python train.py --num_hidden_layers=13 --hidden_size=256 --num_attention_heads=2 --num_key_value_heads=2 --head_dim=128 --intermediate_size=640 --vocab_size=512 --hidden_act="geglu" --norm="layernorm" --norm_place="peri" --norm_eps=1e-06 --positions="rope" --rope_theta=10000.0 --rope_fraction=1.0 --qk_norm=false --attn_scale=0.0884 --bias="none" --tie_word_embeddings=true --parallel_block=false --extras=["capped logits"] --init="normal" --init_std_qkv=0.0358 --init_std_o=0.00702 --init_std_up=0.0358 --init_std_down=0.00702 --optimizer="muon_variant" --learning_rate=0.0057 --lr_mult_o=2.0 --beta1=0.93 --lr_head=0.0181 --max_grad_norm=1.0 --warmup_steps=200 --schedule="wsd" --decay_fraction=0.884 --decay_shape="linear" --final_lr_fraction=0.05 --batch_tokens=[65536, 131072, 262144] --max_seq_len=1024 --doc_mask=false --train_tokens=675200000 --max_steps=4493 --dataset="wikipedia_en"
MLP neurons of a small language model. Each row is named by its layer, matrix (gate and up: input weights; down: output weights) and neuron, and shows model dimensions 0-255. Each number is 500 + 25 x the weight over its row's rms, rounded and kept within 0 to 999. Numbers have three digits each. A neuron's up and down rows have the sign that makes its largest values positive.
Before each neuron's rows, "fires in" lists the words (lower case) most often at its 100 highest values on Wikipedia text that the model never trained on.

fires in: "species", "left", "special", "limited", "charles", "charlotte"
L3.gate313:507503481524518516471478516504522500483505500504493501477512529498479518471470503510479512490478509533521481486490468500495549505514468510526497505506485527488546525484534478512510480546466489461536500478500508492515515491461534520485515516508508441449521465543490481469530549503454472482445477470494496474502475523486458511520531500515511497484495509504526487558536493498469507493532489500501529482547503525508561483513516532547463475519513509463529488497542480491532543485407487551498477554486530479506498528533494527493480510450453477517470466526491504550557491525469499532500491537500499491511494542498471505506494516442475501508517516483477499473536518527487524491508469491467491482525541513504458520513483520520529517489518518494487539506490509477543534509504469
L3.up313:487489472477515458521545522504487542461524497498483475519481511470528509540520512536498570494535488515485467459492488539519503538469491517515484492513535532499485479499467516495485530502538467462509505532524479494469504532494514486502506464515516513485476548501508486500471512496492481493528472542419503525502503505491492411496498532521510533469478483592538465537519487526479479455513523509501432467487512507504481486507475509533500482519504486508490477489498518527516507517500505502501493496470500524506484486500528524535481542418497531511507468496490475498522513477508508528500532530482528475483490524518519476507507512486472539508527500529479490506477471433539530521492502509546516492516507502485502482522502479489522482555499463480486512498504487531549493537481488
L3.down313:484465496518470524488548523502483532492534478476521478482486499497475528519505543477489550480517519520477522478500445488482530531513498497485501565544552498512499485513473478493478469535523495516519541500530482506472510533486507530532521472507487506513514506537520497458483468495504455468544526505490518468526459513485501493477541488503486516465489460523577488513479522517491456496515494518507515518484495494540568523472448506500525467476476509496472486546487450477442495480468482518492485525484493493484490507455507520561461456489491515498482494547535489508509483457491466511481514550548464504498485549458468488508473534506491529478469476484473451524504495513518486474511488481498469527494483511499505498511518475506452472519481493528500486509529514471508501506486500

fires in: "after", "since", "until", "before", "when"
L3.gate635:494506504489548501514467480487474488515545539533496514495516504524516507510514511527517479488498504491466491496503466477536523500557513525533520500528559512472467539498517512514496493475546485510488490498469507471489485535515521473487508503554485454478485471504519491489555508521492497474494494490521482509514513534522498460520495519486499538526510512472491450478474457490486473503560507532536516472497479485519502462479479492477470501496487493484511471517522482480559487487451529552514484475512455483499473492494508490477512514533495519523492493531518450539483504459511474478477526465464468528478475576497512471492477481494498527491559510504498509504503543526495535466519497498493483440526488501508474492482504491528477449494459498490497448461434445481492558500477515
L3.up635:465506461461502466504520467457479519478500495540479507558487500480516506510499486494526494492534492498478520536497462486559509474540527571458476515511498524457507516456492500485519472545503537512477502491496480529488482484501498505512491485515525471491447471473487546547499498526500520508502527487495510524476506532532489498510503497476464499510488477500478524475498442462527524527512511526513482485440488478497489489514522519482478512475474483512488518483490477490557468514475530512507510470505509463486525534501529524514493456508493511501536497520480491488517497464476495463557539484529520519513486513504503537528521479503504535484488487497525496544475521485504491501552520490510499538506471590507489521504512508482435517439470503515510437545497533452508527510504522
L3.down635:490531526480556533542481466486477505498488490526479481514525544501509543469490530451496485506513512479463512492545494499522542471500481543480508528556559528466504451503495471547528501501492547508513540481498498506438507498513537513472504496507510476493488508534506536497491511537490466488453547505498516521486558542497487494505538504521469499498485504483521519510530513487487504513542495523519524479507474470492495488509544477538474540494512470496524529455504506527548463463501502484558500492525528464481524505525496498521526471500515516550492478515502470515520470547515459501497541501510487472510498584491509501493469503452488513516532524507529488516472502530498479506530517523508523506518450491493514529500483521539489500497468458516499459481475527521495522517478488

fires in: "second", "species", "special", "executive", "security"
L2.gate614:482533491522498525504450479514490506499513527515504516508493490454508501496482475512492461569499517468502483482499498456483503516473549505503487501515521508479515519460547480471493504507462499487518494494518491525557492545520501453517526484555497488530486485466503460496522527470482514507495481485479482538453459469513532514514487507502492492499456544475513500535528534503504485495475491470509488479540498491548471531510481523455530462485476495481524450551481491495482500501475438541528465512537491506534522540480520469470542457475490506520537498496457506500471489534516528450517516506475485510475517575490503494468523477467501497491497492508450487487486484481511506536503475494508471535480513549539509518533494519501531460507479518542479548512516463517510525505499473
L2.up614:476489532526512482549473454543499502511511490497533496523479507511487536525522490517563493500488450517451506491448526515510488518483519479525444501509481509500472517469497497496518520492492518513480489490502411507490487471512481499542550563520533509528467534454461485495506480486497490474532494479485514499490518491583512491524509512479543534497516536482525469461533536499518468488483528441470467561478507499497487480510444496529476497483521474477481486479546466512500479509504482495508529529476504485492528522509468493499490525523502530504533498511498521496505501516501476481480519542466504496484534481486549491481499492483486452527506495519506464465484463492486500466547529518474540489488486521513500465483481479478521471497458478462502535529460505534500498497504495
L2.down614:506535491502482548501476489498510531494537524510526505528515516493525501512491494513475518470494484498529489497522475494521528496529521498563495495511461513519498522521542437432474518541510472548515486428506487495483500511526544490469514508510499497478506503525483486523515497476521525504548482499503531523520462516471500466490510507485492505482450518503522498530493470546451506514501462462529463488485516505500515504528501471492500474494513491529499478527545500484522495518494507481489514447488501516494545517449504459465489492505501480555536493494517511528574451516538481467506495495411514521516492486544455507523527513439494494506475480475469489518526463462505506486468499521471462522484484517540514487532508520517499477476464502475447472516509485514502516524513478

fires in: "place", "championships", "2009", "stage", "saskatchewan", "championship"
L3.gate165:520479516527467514504488495547516515527523493490515520460528459491503497437489488508516517551514516494540480486496457478487513513449509486497505481494520480501446486534507544501504503511487511466445515512496513514510530515510519502493476500474520504480519523539516512506526497473518529514515489511531469513482526516465505495513533555486518513498473476472530482467479533544443522455529518490494510493557482471523464515542517521509552462518510485477529486481522498533468512470493497534507475502543518506487504571499502522513481497533476503493462458502511523507499494480463494489533501507505481530479522429490511509471504517503519475497499562510532529498480471435513492474491504426490487466504469479502458518514496490509536459501506519470481555544498484491469462473488507
L3.up165:503534450522522450477539464497489519479513478480561495463503519510472509504509495515498550511520532484488494542446500507458504511467514535546497517504483531479475490502464504505474499449496507529509502486500486507482525465485541436515525488492525472525494517482464531501465508489491529553469499555453488526516471493478500485476518515476505516530533509491500468490503467489475501521517483461480521456490493483520499478472504499522463493464465503532510476526457490491471498468456532497468475494514490446453549488520498512551495540492501486478527501495475515524485524476510521495472463498475473498554530504488501475535479509524532522511478487499477526469525494524502535497486480518572543495485509522523539486518510498470467507504475505481482531468513503523481475500566517
L3.down165:529560487491489523447528493488500487472471511492515514480487541526512490503566535480540525490503535505430500516523505476520509501558529494505517492524473529494448507497506487505510534520524484506505494517501511511491535449455486483521505469529506447528463495473501554501523516481526497450516486479471518474514515523511515487487501487488509529504501498499515507539505493493513506536502477524536481458557508495512528522491489547480500506500521496437526437476483446445505486483507493460470468540509453514504490523484477496483499497501507510491510491495485486519509536535542508486465518481507499501486515515467456485532517522524515498518461461482444549536519500521493512479499505563487514496474473499489488501557512467503497460533470497498459518537507443507496514486498501

fires in: "second", "college", "security", "secretary", "neck", "executive"
L3.gate279:479514492512535496486514502555499548456542463535470459520475441499530501489486511489503472493467481514544508430512475492490493517531510530504489488505502489507459450502465506475506492533497538505518516526528501427514503497502496470529562432501460495500470484502491485509496496507484522502526497492507535496487535468483477463502537511484511478515489488530497512498519509497476469494486512495455501496522478516499530487508536545522512487508487573511511536514512491517517477509496497519507534505537480486490533516498510503488509450532518515510517519482453516528513493487513517486517491474512500540555473546475470513477489489486493457470505481467543464482491486509497485499444484520541508517548518554526503446529455518531499448484506507508454483482521523540524495501483527
L3.up279:514490469466542528515488514520490522482516517551505518499519564551503530496529497474459510486463524495510456486536489503501506488479534494500500497479535521502469477474521458481508504506482521487470498500553455473526501469497454528486517535557506489488515495514500471463474524532535532503526509489504524485482497512434489508490519507471494502457495492473557478543533496470492501498516487489495451512502488465520499524534483532505465482512532447490536485478586509484513486505506473501495492437451493485546516491498519489518500510486509494552538522497532526514498498487452515476515516538512493481476522497512518500479521503469533535502502498501462514527497487463518519509491524471464466506494499479474521511505563507498499504491499477458472464511456486511571523469522491
L3.down279:484519515480493492528515501498456511499524480530521530512452517518520509485541502528489521487516514523505486510509517496513493549473506468514464523426530512487562460518470505510529433493567511476512513501513509471524528481448546529510506485499465526438481511481514524490531495481527506486499486489468543514554511503505510476497516514493501447458445474470502467502525476507434501514494527507477484531546489450511523526514475476491456481482512511511526529530481454520529460524514502486490526492476507512531524516499553525506514521494467546528466505524485508529516500561455495477470519483471490493516475483477507525473524511494481468494516472483488497477521445491525487495531458519503500474491516511497463489492516498489527495477501451502488464503511517485521523513473501

fires in: "after", "before", "while", "until", "afterwards", "eventually"
L5.gate83:480483487475535511536510494456421499498463477474469517526505549516475476487506485530524519516489530479472527508546475474509509494500506525489509545515500507489509525477515477538485480547457534482481517484489513489419482514484479488512525520524486477476476455499489534515535553518505476497500496503478493495514514466530503496507503485513496481535533534493515479445445457495500530514491511510483474512466476478495506535473490488494510493505540516521479487496517451473567471509445469468456509494456477498497480515526532472491479485480508523456490530501519506544487478490499447436501481445492502498501480525549534494486507475466473515499502531524499476470467491453526545488522506510501506476540532485479495473506518495527463519496497504480534498524500520469483530506498524
L5.up83:513470479513483517497511515572504460468544476515496480524462510531490507488514475476504481494491519497509555520516474445494509522499504465486525498529479465479467535533512490505528490481526482548527529535508469514507489472500506481500476523537549506466511456524532548521546465536500510504525496471493500472516507497512502471487485492485506471520541554469545500469503511512515480477502514543532496509463492483516476485503526485470466556534554519496499509471498515519534520515558530540496472542485481529476476478470508480520506486526478514508506487492493509532515495500496501495520490476496506474490549528497496515482504497457516519480494512486537475506453492526485515498500533501509485520447439456500479524506509512475463549486507527488450538530501438481482484473467542
L5.down83:507514500507515522530461473468478508492488493519444503492534505514500524494460518507501486466543515537507495517564523472478514507519490483505521504553507541521517460500477521480536500516511462501521527533528488521489515465493482488522500480509532479488496460513488551460538459491504509513498482506492472487490532511475447512524529493491412484499509475487511526525547450483532469517524499511533479503478488514505499477513502517503457547465454485553520502519495509468505500512526511495494509511568511477515463507520471475559492505467521498467491527495524485470507515500510533473531508505478490513530516503456499553494505479474523485472502526513515510463466514549461515494495526496471531502497476489501536481455489559518472582495465487501490472485490481485529481515510520

fires in: "championships", "record", "championship", "paralympics", "athletics", "medal"
L6.gate69:507490484464518503508496568485488485496532487488481501504508471486487499513453515528520483479491532519480457506510472488494518489527480503486451456532467510527488565485481516480497491503545528501501505513475475537512533525506490496501512476535527511488499495487504477481460480516477518499491551475496511474473458452496527501470520544509508444494518507559494475452498463507518507499542536518448470545493447442534506481489465470498497506496512510486509501468495520503529517483499520470515497479539493518502492486477496536478515464482478504491547460573517527479500502500500528501526481469498509497483531505493534512486487491502457522494498508475458493563497504511531476516493486526525472542580488474474510510556539500497484444516513510478531501522499490483488483464548510
L6.up69:505491454480497484500499511486506545509467500467481498488500473508472513504511469469520510514493483473550490523448494499449497497497477511458494520515498465487506490472494475525483514481504448461520516519498528499513483486477515499500486525496516532493508496484465506537503544530495500426483514533498485530518460536473514528525497511498488467511478505511510490512513547491519540493465519465453537502468518474550501521480508533542539448494506533492516461487500451482483517479481527532441482531524518483488509478518530537513509510529487471472478476500537479496506520512475453469519520491503515516507506487500546486532469478554522526514504460523482485483549463526516543522520481497438532489481515504480577554495526508464483494507513516445516456518513481512471510500494521
L6.down69:529477494499505491500498536516487505500478479502502499477466489521489451527537482469483501505515572505532492505528522474491507536474499493535487499501522504533517484514529492469499447458508515524479525563459486493571556532512487461479523478510510520502479515488521545427513482500450498524447520495506483524499517511504487500458506510466496492488532486546507483485491493487529522525475482486510508495481500506522496488449480494457503474524485497497484498474491456473533492526501519500469536465529507488481502444489512518474488505466512511529476474495500549525512520479545498485476475539489473523553531522515542452477486523512498498545477489533504544542505519478491513493480501514522518497525470498469489474526487487580500472536465510529491462531461488470495500522509520

fires in: "on", "until", "since", "in"
L6.gate435:483493542476460499513546446501520492509493480527475472506488450509497527478479502523503551474531485495523538465487541473502475495450495518485464534520559502538456465511528455458501508505507488532462501495487488462494519501478506494501500455465525514456519472472509485487479500480552470510496509503475508518473490529534521485528515496468494519491509478510485506519476530496498480487527483558506485529479558498446527491522488491499541525510456463465480465482510476484540456478484525524527480486565490484470503514507471505519513474519545516490543517509533471487470534493517477519482478482499524476480478549483516460456505500490504509497550527527492487526510543487509494511503492527464540445500480511507495519512490493495494459457517485526504474495504481488490552476533489
L6.up435:489533501498492489493524496508500537501470514530531476530482488537526465514465529506512489451496497489466496516505505508506515518557508543496525514489485493505494526502492470480489474497520541529499508492495490518552488531457526501522491483470523486470489510540509534503555471529477498501486491503517492499490483496485433520487484578513502507486524542484501502488550485483465482523524537478571533516482518493524464497545555511517521470484475473483537469524499497505510497494426490472517491494497530505509487499490516446501501525480507515516492480512513503511514524490488495512499526505483482528489496514476489465470436466494538527487493519496529476451489487530471514499487466519509495478542449529524495495574557522539446550464502487485497534487520521474499507485486551
L6.down435:530548468544511507480528489510505460535532498489483498500502499509475463487497465482410447477496507544488487511505488492514531522544481521484487485516488519514491490532497496512476503481525519467505521503490469515493496522475538514478527506481525514504492546498508502490466471517458504497458447506500500465533483533494493529493485481490461477534503516436520510493540465496486501548494495479508534445503510487503495522480535524511490481515519481536463517514489537503494515522523506523464462495492528475531465444495530501514489478479480537517532506512523484472451503511481501494481573469498475509564523515475525536526486460470504459534434511514480472480515508557480510477518495486520473506511476522531497545483524477483515513480490477490467474500502517508476450523470486